{"n_head": 18, "n_kv_head": 18, "activation": "squared_relu", "norm": "layernorm", "optimizer": "muon", "warmup_steps": 200, "doc_mask": true, "train_tokens": 440600000}
MLP neurons of a small language model. Each row is named by its layer, matrix (up: input weights) and neuron, and shows model dimensions 432-527. Each number is 200 + 30 x the weight over its row's rms, rounded and kept within 0 to 999.
After each neuron's rows, "fires on" lists the tokens most often at its 100 highest values on Wikipedia text that the model never trained on; "fires in" lists the words (lower case) most often at its 100 highest values on Wikipedia text that the model never trained on.

L5.up1732,198,175,233,220,150,162,156,237,203,183,176,154,198,183,203,194,189,186,171,246,213,182,187,199,159,246,219,234,153,162,212,239,203,189,185,177,190,240,223,168,217,229,191,180,181,215,230,114,185,230,203,198,242,244,183,206,196,211,140,214,189,192,211,214,233,252,217,170,224,188,201,212,202,207,198,208,219,183,248,206,208,142,207,211,194,141,241,221,198,159,182,225,250,179,222,167
fires on: " the"
fires in: "the"

L5.up2029,225,185,196,193,118,222,276,265,273,247,240,156,202,173,221,193,175,137,183,222,217,197,158,129,210,227,220,208,218,170,210,199,204,235,194,130,228,211,245,201,200,160,227,174,141,218,236,231,210,181,186,267,208,233,253,158,250,190,141,209,224,230,219,156,264,184,200,191,156,212,242,198,209,152,177,195,165,160,207,205,219,195,173,197,222,201,200,224,210,221,203,215,185,214,193,238
fires on: " in", " to", " of", " In"
fires in: "in", "to", "of"

L7.up1250,197,90,196,266,183,175,134,230,184,254,171,237,180,225,229,200,225,214,172,211,208,210,149,222,227,203,218,202,175,154,222,129,230,167,227,205,183,174,214,205,172,188,169,123,211,164,224,232,216,193,193,153,200,199,233,192,222,186,155,188,176,221,253,224,203,175,160,225,200,184,237,223,197,181,154,215,173,121,229,169,211,192,218,214,206,170,205,192,208,156,181,218,207,197,194,206
fires on: " of", " in", " for", " served", " have", " has"
fires in: "of", "in", "for", "served", "have", "has"

L7.up1435,199,196,219,146,215,178,162,242,216,260,105,192,211,209,199,226,196,212,168,204,205,152,204,202,193,199,178,202,222,222,179,139,152,189,191,172,174,117,196,214,224,202,214,202,228,196,229,185,169,211,190,195,228,221,156,189,211,254,243,201,211,173,221,216,151,160,257,254,191,223,186,220,201,180,178,171,232,258,145,174,211,201,198,182,223,171,226,207,190,218,221,166,187,270,242,188
fires on: " became", " was", " become", " been", " being", " then"
fires in: "became", "was", "become", "been", "being", "then"

L5.up292,200,264,142,213,151,225,247,146,256,194,225,211,206,170,187,196,195,191,166,198,246,181,201,198,194,193,213,217,224,198,265,184,238,172,157,197,238,222,140,201,235,170,187,184,193,206,186,200,193,212,250,230,168,192,177,140,212,238,166,195,213,257,189,239,233,216,167,225,176,209,140,190,212,260,218,206,241,241,220,199,218,203,245,202,241,159,226,219,178,177,201,193,175,163,208,239
fires on: " of", " which"
fires in: "of", "which"

L7.up1253,196,211,160,148,194,155,187,214,194,184,180,182,159,214,191,165,205,173,204,201,225,149,214,218,209,152,176,152,182,180,219,197,236,222,234,227,186,188,206,177,197,191,138,205,197,174,191,213,242,224,229,246,222,222,195,225,190,218,186,212,230,147,164,182,241,193,177,194,205,204,246,168,178,205,210,184,223,210,222,167,233,201,226,175,185,255,173,236,196,154,190,193,212,169,219,182
fires on: " has", " to", " the", " with", " in"
fires in: "has", "to", "the", "with", "in"

L5.up161,154,234,206,287,248,213,216,232,195,189,191,220,157,225,250,214,148,161,163,211,184,172,148,149,183,197,163,224,236,155,241,209,208,200,239,230,211,215,215,213,201,235,169,262,180,197,202,245,176,191,221,236,194,171,149,220,191,182,159,206,182,161,152,235,202,181,221,193,249,236,169,207,262,183,204,175,180,236,225,221,206,218,206,173,210,139,192,222,224,215,191,179,192,216,177,221
fires on: " of", " under"
fires in: "of", "under", "like"

L7.up1650,196,159,211,172,190,201,159,200,209,254,155,211,176,145,187,270,214,223,208,250,178,213,198,183,188,197,197,211,174,208,210,187,221,208,195,207,229,194,198,186,242,193,198,262,196,209,203,220,222,127,222,229,218,189,166,164,217,148,199,217,174,213,172,148,163,207,239,254,236,153,211,188,168,188,170,200,177,216,166,185,213,215,208,186,190,97,238,170,207,174,207,241,190,222,164,227
fires on: " been", " was", " being", " much", " is", " got"
fires in: "been", "was", "being", "much", "is", "got"

L5.up734,195,197,182,163,171,252,269,195,231,160,205,186,178,240,188,228,196,213,178,200,183,185,274,190,235,232,198,210,236,166,218,224,209,176,196,229,217,208,242,217,204,209,274,212,164,186,246,210,216,148,200,171,133,217,243,240,172,224,221,207,156,204,213,195,150,225,171,193,194,145,193,178,230,242,188,195,227,235,226,168,200,176,227,201,237,199,172,271,157,225,211,201,155,188,203,230
fires on: " of", " to", "ó"
fires in: "of", "to"

L7.up1257,326,192,251,186,225,241,218,204,173,215,170,243,172,188,168,233,145,218,209,226,185,211,165,134,255,152,229,224,224,232,185,225,188,180,182,156,171,199,174,254,224,193,187,174,147,207,190,235,197,221,197,193,218,242,150,180,228,185,163,164,185,186,184,159,167,217,208,227,214,245,218,167,191,152,212,209,196,242,200,242,196,254,201,213,229,188,218,247,209,262,213,182,186,179,225,263
fires on: " as", " of", " for", " not"
fires in: "as", "of", "for", "not"

L5.up489,224,185,187,206,186,188,239,171,179,223,230,251,185,252,184,202,176,229,210,182,190,140,167,186,228,193,166,173,261,199,212,207,244,152,217,177,235,194,221,278,180,215,169,230,163,233,225,189,221,202,235,184,246,192,206,157,204,113,193,193,212,166,217,239,156,199,167,194,171,183,183,156,241,181,194,192,266,195,221,183,165,226,247,201,172,169,240,274,169,177,167,203,220,213,174,201
fires on: " of", " for", " among"
fires in: "of", "for", "among"

L5.up1946,153,238,201,209,163,231,219,193,212,228,106,213,181,185,206,204,187,135,195,221,141,172,223,205,264,175,237,207,220,178,213,243,186,241,188,163,196,168,201,270,142,207,214,194,229,206,148,187,221,189,190,168,184,178,208,178,160,219,205,179,187,182,152,245,188,205,143,215,202,196,161,147,203,161,213,216,231,234,197,162,180,175,206,146,187,203,193,230,205,210,187,236,169,215,271,168
fires on: " of", " well", " common", " to"
fires in: "of", "well", "common", "to"

L5.up114,222,219,159,209,200,204,213,144,217,211,230,240,184,196,219,205,206,182,180,179,246,256,177,161,252,201,139,239,258,125,240,189,204,248,214,161,189,156,158,200,177,260,216,156,151,204,188,189,204,194,241,234,175,226,277,183,160,185,221,217,224,181,134,244,181,180,220,195,209,187,236,215,245,222,175,195,206,198,230,148,183,196,189,137,220,153,216,239,242,205,191,162,216,232,201,194
fires on: " of", " on", " the", " from", " in", " above"
fires in: "of", "on", "the", "from", "in", "above"

L5.up2043,206,157,172,138,128,182,233,216,202,219,161,186,204,178,188,204,167,207,252,206,226,162,171,190,217,169,228,227,177,237,166,226,215,189,217,255,189,218,197,210,192,195,167,160,266,176,215,223,241,217,193,180,234,139,179,249,222,234,195,191,200,244,206,175,265,176,147,166,169,213,176,227,206,191,192,164,180,224,182,195,215,174,217,198,159,183,190,255,164,208,193,171,168,201,265,177
fires on: " to", " in", " as", " into", " at"
fires in: "to", "in", "into", "as", "at"

L7.up1389,194,176,234,241,211,183,169,232,174,140,234,148,166,188,201,210,95,155,216,206,225,231,192,192,177,241,168,150,178,209,258,180,190,230,203,218,211,227,244,180,248,237,164,236,215,151,143,120,265,228,194,167,152,190,169,189,234,233,166,194,214,198,185,179,239,203,237,148,159,187,197,158,161,251,201,160,258,170,225,185,224,212,180,180,168,217,213,158,243,224,154,209,223,216,209,182
fires on: " a", " the", " with"
fires in: "a", "the", "with"

L7.up1586,205,224,192,291,175,221,191,236,233,235,179,220,176,227,203,184,189,165,170,191,248,170,210,145,149,176,200,205,196,216,248,174,179,213,215,166,185,195,210,169,160,219,162,200,212,171,209,219,245,214,175,138,222,245,199,225,195,177,164,253,193,192,176,202,169,213,188,192,230,240,173,187,221,224,218,207,193,168,192,190,237,188,225,221,168,170,215,149,233,131,241,198,181,238,201,227
fires on: " to", " not", " may", " would", " should"
fires in: "to", "not", "may", "would", "should"

L5.up1681,224,259,201,178,198,228,231,237,205,224,254,269,224,218,189,237,179,126,201,207,219,185,185,230,188,187,153,191,192,249,233,235,241,201,200,226,203,195,227,239,202,192,171,156,221,212,177,179,191,167,228,179,146,170,218,138,228,155,203,217,178,156,229,186,250,140,228,148,210,195,177,226,236,159,242,219,163,216,210,196,164,171,193,148,222,156,209,247,301,182,159,229,196,211,190,206
fires on: " of", " Men's", " the", "'s", " men's", " Women's"
fires in: "of", "s", "the"

L5.up1334,223,186,199,212,243,201,257,188,144,200,194,179,199,147,117,190,167,171,159,205,186,186,205,172,249,221,154,186,184,185,239,187,182,150,246,145,231,206,232,143,202,222,236,219,236,198,216,180,141,208,173,203,183,210,205,210,251,194,143,232,213,306,192,193,188,210,218,167,183,205,195,226,208,179,219,179,198,165,164,265,182,166,171,190,211,150,288,254,191,209,199,188,174,222,249,193
fires on: " a", " in", " on", " an", " using"
fires in: "a", "in", "on", "an", "using"

L5.up370,227,219,205,193,180,209,224,257,242,205,224,183,150,181,193,160,134,156,194,241,226,201,270,201,195,193,218,242,193,155,178,193,201,234,141,183,197,180,262,200,165,182,171,232,114,167,122,238,199,173,203,120,112,189,236,217,229,207,191,156,208,180,206,224,200,144,235,216,208,188,181,229,216,198,187,207,185,193,144,195,216,168,242,231,252,231,224,232,137,221,208,159,235,229,205,193
fires on: " and", " or", " of"
fires in: "and", "or", "orca", "of"

L5.up1606,150,199,184,186,163,212,236,225,224,237,212,172,217,159,227,208,180,190,175,224,269,186,258,192,228,159,176,192,208,186,216,229,164,187,166,172,214,235,216,189,192,202,187,204,191,135,198,176,220,202,220,182,199,174,177,171,246,196,202,257,222,207,213,226,197,238,141,176,204,244,244,184,180,199,192,197,198,216,214,223,266,231,153,201,239,212,199,209,256,253,204,186,177,170,166,232
fires on: " of"
fires in: "of"

L5.up2273,225,194,163,161,171,198,194,190,270,252,205,244,182,173,186,202,217,120,201,159,207,183,107,192,245,189,131,170,229,195,241,163,192,159,207,208,204,248,251,189,191,174,170,121,183,187,176,167,213,212,199,251,196,166,215,152,178,217,180,150,139,171,221,218,214,185,180,230,195,152,197,212,197,191,209,203,212,153,158,178,150,197,208,201,179,202,186,242,164,234,199,189,201,185,245,190
fires on: " of", " through", " to", " from"
fires in: "of", "through", "to", "from"

L5.up1900,203,195,204,217,183,180,210,254,244,236,188,194,265,206,189,168,225,167,215,215,217,200,188,211,175,200,158,167,211,198,195,231,216,185,201,213,211,200,222,205,212,201,182,213,207,198,196,194,244,167,201,171,260,156,205,218,260,247,240,200,223,190,161,243,199,229,172,221,212,188,225,163,180,220,238,191,227,188,222,226,179,177,167,212,165,180,170,193,194,164,263,233,205,185,162,212
fires on: " have", " be", " was", " had", " been", " likely"
fires in: "have", "be", "was", "had", "been", "likely"

L7.up620,196,168,231,214,174,261,204,165,197,208,151,220,256,138,194,222,211,188,196,203,203,142,189,230,184,207,228,192,144,162,209,225,205,252,177,247,215,214,271,210,209,240,192,197,257,229,190,238,249,176,207,168,168,194,185,176,178,175,201,166,197,175,205,229,207,189,182,212,224,219,204,247,207,188,222,223,183,161,228,178,214,173,219,215,222,197,276,241,136,148,149,178,248,112,195,214
fires on: " to", " had", " has", " have", " can", " could"
fires in: "to", "had", "has", "have", "can", "could"

L7.up1281,229,158,129,215,187,224,223,223,195,189,186,207,244,193,162,187,144,180,247,126,233,244,178,200,204,206,172,224,180,181,228,201,182,270,138,186,161,209,209,233,156,178,165,218,190,239,179,179,111,185,200,212,221,250,187,201,170,221,174,190,188,199,261,221,158,238,158,136,202,188,241,198,145,193,226,255,145,211,185,242,187,202,198,182,243,201,244,157,195,199,150,237,207,201,214,221
fires on: " 2", " 1", " 20", " 3", " 2,"
fires in: "2", "1"

L7.up1104,236,205,248,235,235,191,204,161,230,181,219,173,211,150,175,214,183,191,208,203,188,198,199,175,207,218,184,207,123,172,202,226,127,226,201,204,187,252,223,174,227,204,230,256,211,138,197,202,208,188,205,213,157,194,173,239,227,208,179,226,223,280,213,199,181,194,172,215,190,230,181,204,163,183,122,216,220,194,196,208,139,164,196,170,201,207,211,214,228,233,238,170,217,165,229,147
fires on: " to", " is", " that", " from", " which", " can"
fires in: "to", "is", "that", "from", "which", "can"

L5.up591,204,261,155,169,190,251,241,177,238,198,222,188,149,203,166,202,197,212,167,219,190,208,154,213,243,175,180,247,207,195,217,191,200,197,268,132,181,179,191,176,156,199,196,189,181,261,185,231,227,147,206,190,128,158,227,213,234,222,189,196,187,247,162,196,239,181,166,200,202,211,221,217,209,180,196,240,163,257,209,225,225,169,235,194,261,235,217,207,192,211,180,176,174,204,217,203
fires on: " in", " on"
fires in: "in", "on"

L7.up2063,209,175,230,292,191,151,146,235,207,199,177,173,142,160,234,188,216,166,248,179,253,163,164,217,148,254,208,238,196,230,232,205,226,194,202,203,190,263,167,192,197,152,142,178,143,196,201,267,199,179,214,210,204,135,207,176,242,177,192,210,214,177,241,189,202,162,197,236,200,200,267,214,241,180,237,189,133,170,245,223,227,212,208,212,209,160,242,214,224,171,272,242,198,189,200,200
fires on: " of", " in", " from", " to", " for"
fires in: "of", "in", "from", "to", "for"

L5.up1332,259,173,143,223,188,209,212,236,202,183,201,155,261,200,198,188,156,226,172,245,242,224,224,266,166,152,207,263,228,198,239,213,176,187,239,160,204,201,200,215,188,215,175,217,142,223,257,225,184,155,218,153,233,221,205,223,226,225,219,176,187,212,230,238,195,207,201,241,155,223,215,161,160,205,180,186,217,242,200,203,184,180,169,206,218,216,273,164,212,185,248,260,215,177,266,216
fires on: " 2", " 1", " 2,", " 1,", " one", " II"
fires in: "2", "1", "one", "ii"

L5.up1277,182,207,186,257,219,259,189,192,215,277,188,227,218,163,226,222,115,201,214,158,213,160,176,259,203,236,231,206,229,215,223,184,219,265,199,297,128,214,210,229,212,186,230,162,255,217,194,170,152,223,171,194,176,202,204,222,175,163,162,136,216,201,207,202,207,174,202,213,202,208,220,199,200,165,212,231,223,214,220,216,198,229,209,192,140,202,171,179,213,188,174,212,227,240,170,219
fires on: " the", " of", " to", " by"
fires in: "the", "of", "to", "by"

L7.up1087,229,164,151,176,148,163,210,237,192,260,186,195,172,204,264,202,201,191,158,207,257,229,190,226,156,174,200,181,249,209,215,170,156,181,168,217,156,230,227,174,204,240,210,224,208,164,190,159,147,197,189,210,185,223,174,179,226,189,194,219,185,211,144,161,247,228,222,102,186,231,210,217,201,176,222,152,194,184,249,183,212,225,173,184,136,191,264,232,202,214,193,203,215,137,233,226
fires on: "The", " the", " The", " \"The", " \"the"
fires in: "the"

L7.up1565,200,179,218,209,204,165,224,187,151,190,173,256,176,177,151,159,239,158,100,153,182,229,232,200,157,219,187,179,227,196,174,208,228,201,190,195,154,228,236,167,216,238,204,222,231,210,195,211,271,155,203,240,212,197,208,161,158,190,213,193,214,229,187,158,219,197,219,204,254,213,211,209,184,214,142,246,197,183,219,166,220,211,224,186,210,180,208,205,146,191,179,228,187,205,223,261
fires on: " he", " would", " they", " had", "he"
fires in: "he", "would", "they", "she", "had", "i"

L5.up295,239,190,158,175,190,225,217,189,200,238,189,184,227,194,173,149,152,177,156,205,189,244,172,181,183,185,178,186,249,210,157,262,179,197,189,192,229,218,233,153,172,205,171,233,203,186,135,219,202,185,191,202,160,171,216,188,191,199,217,138,187,178,181,229,214,249,201,222,208,201,184,177,218,187,155,203,169,182,217,202,211,192,254,172,266,181,220,219,180,206,124,215,177,204,209,162
fires on: " he", " him", "he", " she", " now", " you"
fires in: "he", "him", "you", "she", "now"

L5.up1819,212,210,179,212,227,171,171,200,241,214,185,208,207,183,150,206,231,169,175,200,224,191,195,131,122,215,173,233,242,283,208,220,235,182,218,226,136,210,210,214,181,282,212,138,217,171,213,205,234,207,200,173,194,185,173,205,222,177,205,205,177,187,204,191,189,194,164,206,203,230,155,181,176,182,224,239,157,155,207,183,227,182,183,193,201,184,193,196,156,156,255,227,235,187,194,229
fires on: " to", " It", " She", " it", " not", " they"
fires in: "it", "to", "she", "he", "not", "they"

L7.up343,221,224,225,216,183,247,196,237,149,205,175,192,235,142,178,249,134,231,192,172,174,198,201,238,198,184,165,213,198,205,200,225,209,190,180,192,160,251,255,199,274,190,205,155,175,200,198,215,207,172,205,198,216,178,223,210,259,175,134,170,184,208,218,163,150,200,146,222,225,235,251,227,189,175,135,203,232,168,170,209,210,202,188,152,254,201,223,200,151,233,210,171,181,157,180,238
fires on: " in", " of", " from", " left", " and", " took"
fires in: "in", "of", "from", "left", "and", "took"

L7.up1898,188,194,177,148,241,240,177,260,194,161,217,201,147,151,202,207,232,180,229,185,177,237,224,195,237,199,185,159,188,205,217,119,191,166,158,210,179,210,226,190,171,156,228,210,167,201,125,273,193,191,166,180,161,241,210,200,173,164,217,201,237,157,153,225,201,199,218,231,214,184,198,174,141,147,217,175,241,213,188,266,202,215,244,178,310,167,156,170,210,169,167,203,185,211,187,180
fires on: " of", " to", " and", " over", " with"
fires in: "of", "to", "and", "over", "with"

L5.up2141,269,184,214,216,203,210,243,157,257,163,225,221,244,255,173,216,211,204,209,196,242,190,247,239,163,183,164,247,234,220,216,232,200,179,263,152,192,133,266,136,196,212,141,252,161,252,160,221,275,198,239,214,232,168,254,201,220,205,153,194,160,216,180,223,242,255,185,216,210,201,151,227,199,144,203,147,214,173,182,153,142,185,177,218,156,222,228,204,193,210,233,194,180,197,240,182
fires on: " was", " be", " as", " is", " were", " considered"
fires in: "was", "be", "as", "is", "were", "considered"

L5.up1505,215,166,207,242,233,223,154,208,190,208,220,212,172,162,204,222,184,217,211,194,162,215,144,197,168,159,209,165,219,149,255,237,170,183,179,226,160,216,183,205,124,173,154,172,174,227,224,194,163,150,179,187,219,212,230,237,149,177,240,179,113,181,186,237,138,216,247,196,179,176,180,203,160,174,188,222,170,194,207,230,238,220,277,271,211,181,179,194,196,213,214,177,175,233,206,176
fires on: " of", " around", " about", " Like", " in", " for"
fires in: "of", "around", "about", "like", "in", "for"

L5.up1751,248,78,226,205,166,193,198,203,200,223,204,169,231,167,194,230,155,156,170,206,176,204,200,183,189,180,189,194,260,167,197,219,180,188,173,207,176,216,234,168,198,153,208,176,246,172,215,191,202,229,176,202,152,201,224,157,212,191,148,106,204,244,181,240,194,227,173,206,223,192,214,159,220,231,215,193,187,195,197,200,234,159,210,184,198,203,172,186,184,260,183,189,224,227,187,224
fires on: " of", " to", " the", "izing"
fires in: "of", "to", "the", "symbolizing"

L5.up2287,173,179,204,206,215,201,251,180,227,211,242,171,201,189,229,197,202,205,146,201,230,248,221,182,130,189,154,178,203,216,176,197,239,204,143,196,148,236,220,227,202,231,198,214,171,202,193,147,193,166,237,176,202,287,234,177,148,174,195,220,221,170,233,218,192,212,178,221,181,224,255,137,187,187,240,193,271,269,179,274,216,221,192,188,193,237,149,284,188,127,182,230,188,211,188,181
fires on: " their", " its", " and", " of"
fires in: "their", "its", "and", "of"

L5.up1721,223,223,200,194,172,276,248,216,154,217,202,203,229,172,127,230,226,153,195,209,155,185,243,133,175,244,254,203,202,158,193,184,185,212,195,203,185,204,209,182,229,165,215,214,170,188,196,195,185,200,180,178,168,134,176,172,184,156,155,188,234,185,168,144,233,281,143,193,257,208,190,172,227,188,204,243,204,202,198,173,232,205,231,254,222,191,196,201,192,182,187,188,214,183,238,198
fires on: " to", " have", " well", " be", " of"
fires in: "to", "have", "well", "be", "of"

L7.up1436,219,162,172,183,166,211,245,188,187,199,280,166,204,172,181,148,170,167,183,250,190,167,198,198,213,175,214,194,249,233,186,147,215,215,205,216,186,227,241,173,244,146,197,238,160,191,203,108,180,187,150,208,250,240,202,240,232,174,221,181,167,133,179,172,215,235,205,213,138,220,181,209,212,108,200,215,181,175,219,197,179,175,177,190,195,162,168,234,185,160,167,176,188,211,190,227
fires on: " the", " a", " of", " his", " their", " its"
fires in: "the", "a", "of", "his", "their", "its"

L5.up456,178,208,217,218,234,201,218,169,209,196,167,192,198,136,219,191,146,177,186,228,224,172,118,213,207,140,192,258,148,201,259,199,174,243,211,177,183,167,228,223,160,205,214,223,207,220,201,194,177,236,175,263,184,205,203,231,287,200,163,181,230,210,200,271,195,128,177,183,221,253,204,182,218,150,242,254,171,161,210,225,164,213,191,198,205,145,226,190,171,265,214,178,209,170,199,211
fires on: " in", " of", " from"
fires in: "in", "of", "from"

L5.up510,166,232,202,196,160,169,247,184,152,206,190,230,211,205,214,232,172,227,154,247,227,214,166,183,201,209,193,213,224,178,180,215,204,229,193,183,183,154,194,238,215,169,147,120,224,192,245,235,186,204,233,215,248,202,231,243,187,214,243,165,201,212,247,216,153,182,175,233,180,190,213,207,200,158,254,211,233,200,202,224,227,197,196,199,268,198,279,214,193,213,199,198,245,171,174,260
fires on: " of", " was", " for", " finished"
fires in: "of", "was", "for", "finished"

L7.up2252,229,203,139,198,161,234,200,232,187,198,194,238,142,164,197,187,234,175,164,174,176,198,167,218,151,206,215,192,199,165,261,206,185,197,218,215,233,248,189,196,219,150,174,227,235,194,196,90,167,166,164,259,206,194,196,185,222,224,141,189,235,166,204,213,229,175,243,155,204,235,157,194,192,168,230,177,193,215,275,195,251,222,245,199,192,136,223,193,170,193,197,183,197,178,231,251
fires on: " the", " The", " a", " was", " that", " this"
fires in: "the", "a", "that", "this", "was"

L5.up2250,182,228,229,229,187,236,224,162,169,244,226,191,212,243,211,208,169,228,135,239,174,229,221,177,223,192,189,182,214,183,239,216,176,222,239,224,240,214,202,185,247,182,187,233,197,176,143,188,197,152,205,178,180,229,209,223,185,212,171,201,215,247,168,166,214,209,204,184,204,253,223,171,179,179,207,236,187,180,193,223,231,253,224,211,185,219,240,250,223,238,203,227,154,198,267,198
fires on: " in", " January"
fires in: "in", "january"

L7.up98,161,183,249,238,217,194,198,243,160,203,165,218,195,180,151,137,167,209,155,205,181,188,204,211,233,221,213,166,177,221,187,177,227,203,196,252,280,217,199,158,180,143,180,171,250,238,205,265,244,228,204,225,233,213,213,184,179,180,195,212,145,195,224,218,203,205,148,197,217,137,237,210,183,178,228,197,216,134,250,259,227,169,224,173,201,201,182,180,172,202,143,216,195,209,163,181
fires on: " in", " to", " of", " as", " a"
fires in: "in", "to", "of", "as", "a"

L5.up973,176,219,203,241,159,196,200,181,181,233,130,165,260,144,169,220,210,184,190,209,228,171,233,170,200,186,191,223,210,170,212,226,155,186,197,238,206,203,241,228,188,214,214,189,246,213,207,202,192,182,192,188,212,198,271,210,189,200,249,207,202,247,247,258,211,178,204,206,246,188,192,194,223,133,197,242,204,226,201,174,216,218,233,188,185,210,216,163,156,230,165,171,198,244,193,199
fires on: " de", " De", " van", " the", " von"
fires in: "de", "van", "the", "von", "of", "d"

L5.up492,184,205,151,166,219,258,199,201,234,206,236,244,150,184,220,171,216,190,210,180,242,191,238,212,216,280,214,160,278,215,215,217,199,211,206,196,192,197,216,206,217,226,185,166,249,202,187,190,248,166,172,220,143,202,200,224,223,202,186,135,266,229,213,212,211,258,173,175,193,202,180,169,269,221,212,260,216,210,207,200,185,204,186,221,180,254,229,225,195,219,142,205,172,232,224,215
fires on: " by", " to", " through", "amp", "ind", "ill"
fires in: "by", "to", "through"

L5.up798,257,176,208,225,141,173,237,186,212,209,215,156,191,201,178,245,196,193,207,257,226,188,235,226,221,215,260,165,220,225,221,252,165,160,226,192,189,206,193,201,208,238,194,197,178,225,252,154,222,152,239,150,197,167,236,202,238,217,213,159,177,213,184,228,189,237,209,214,205,182,185,191,207,250,195,192,221,184,230,200,207,237,237,221,213,238,206,163,187,166,239,200,199,231,221,219
fires on: " a", " an", " no", " the", " to"
fires in: "a", "no", "an", "the", "to"

L7.up2223,196,193,196,227,176,151,181,190,191,171,221,126,151,155,177,206,187,225,223,206,174,212,206,236,122,211,195,212,181,195,175,256,127,199,177,211,208,226,224,183,207,251,226,246,208,196,194,185,195,230,218,207,238,207,234,200,264,205,188,146,216,208,195,196,140,186,201,130,165,207,223,226,225,203,225,217,224,280,190,202,204,181,175,207,215,161,196,204,173,212,209,242,226,181,198,147
fires on: " the", " under", " an", " by", " to"
fires in: "the", "under", "an", "by", "to"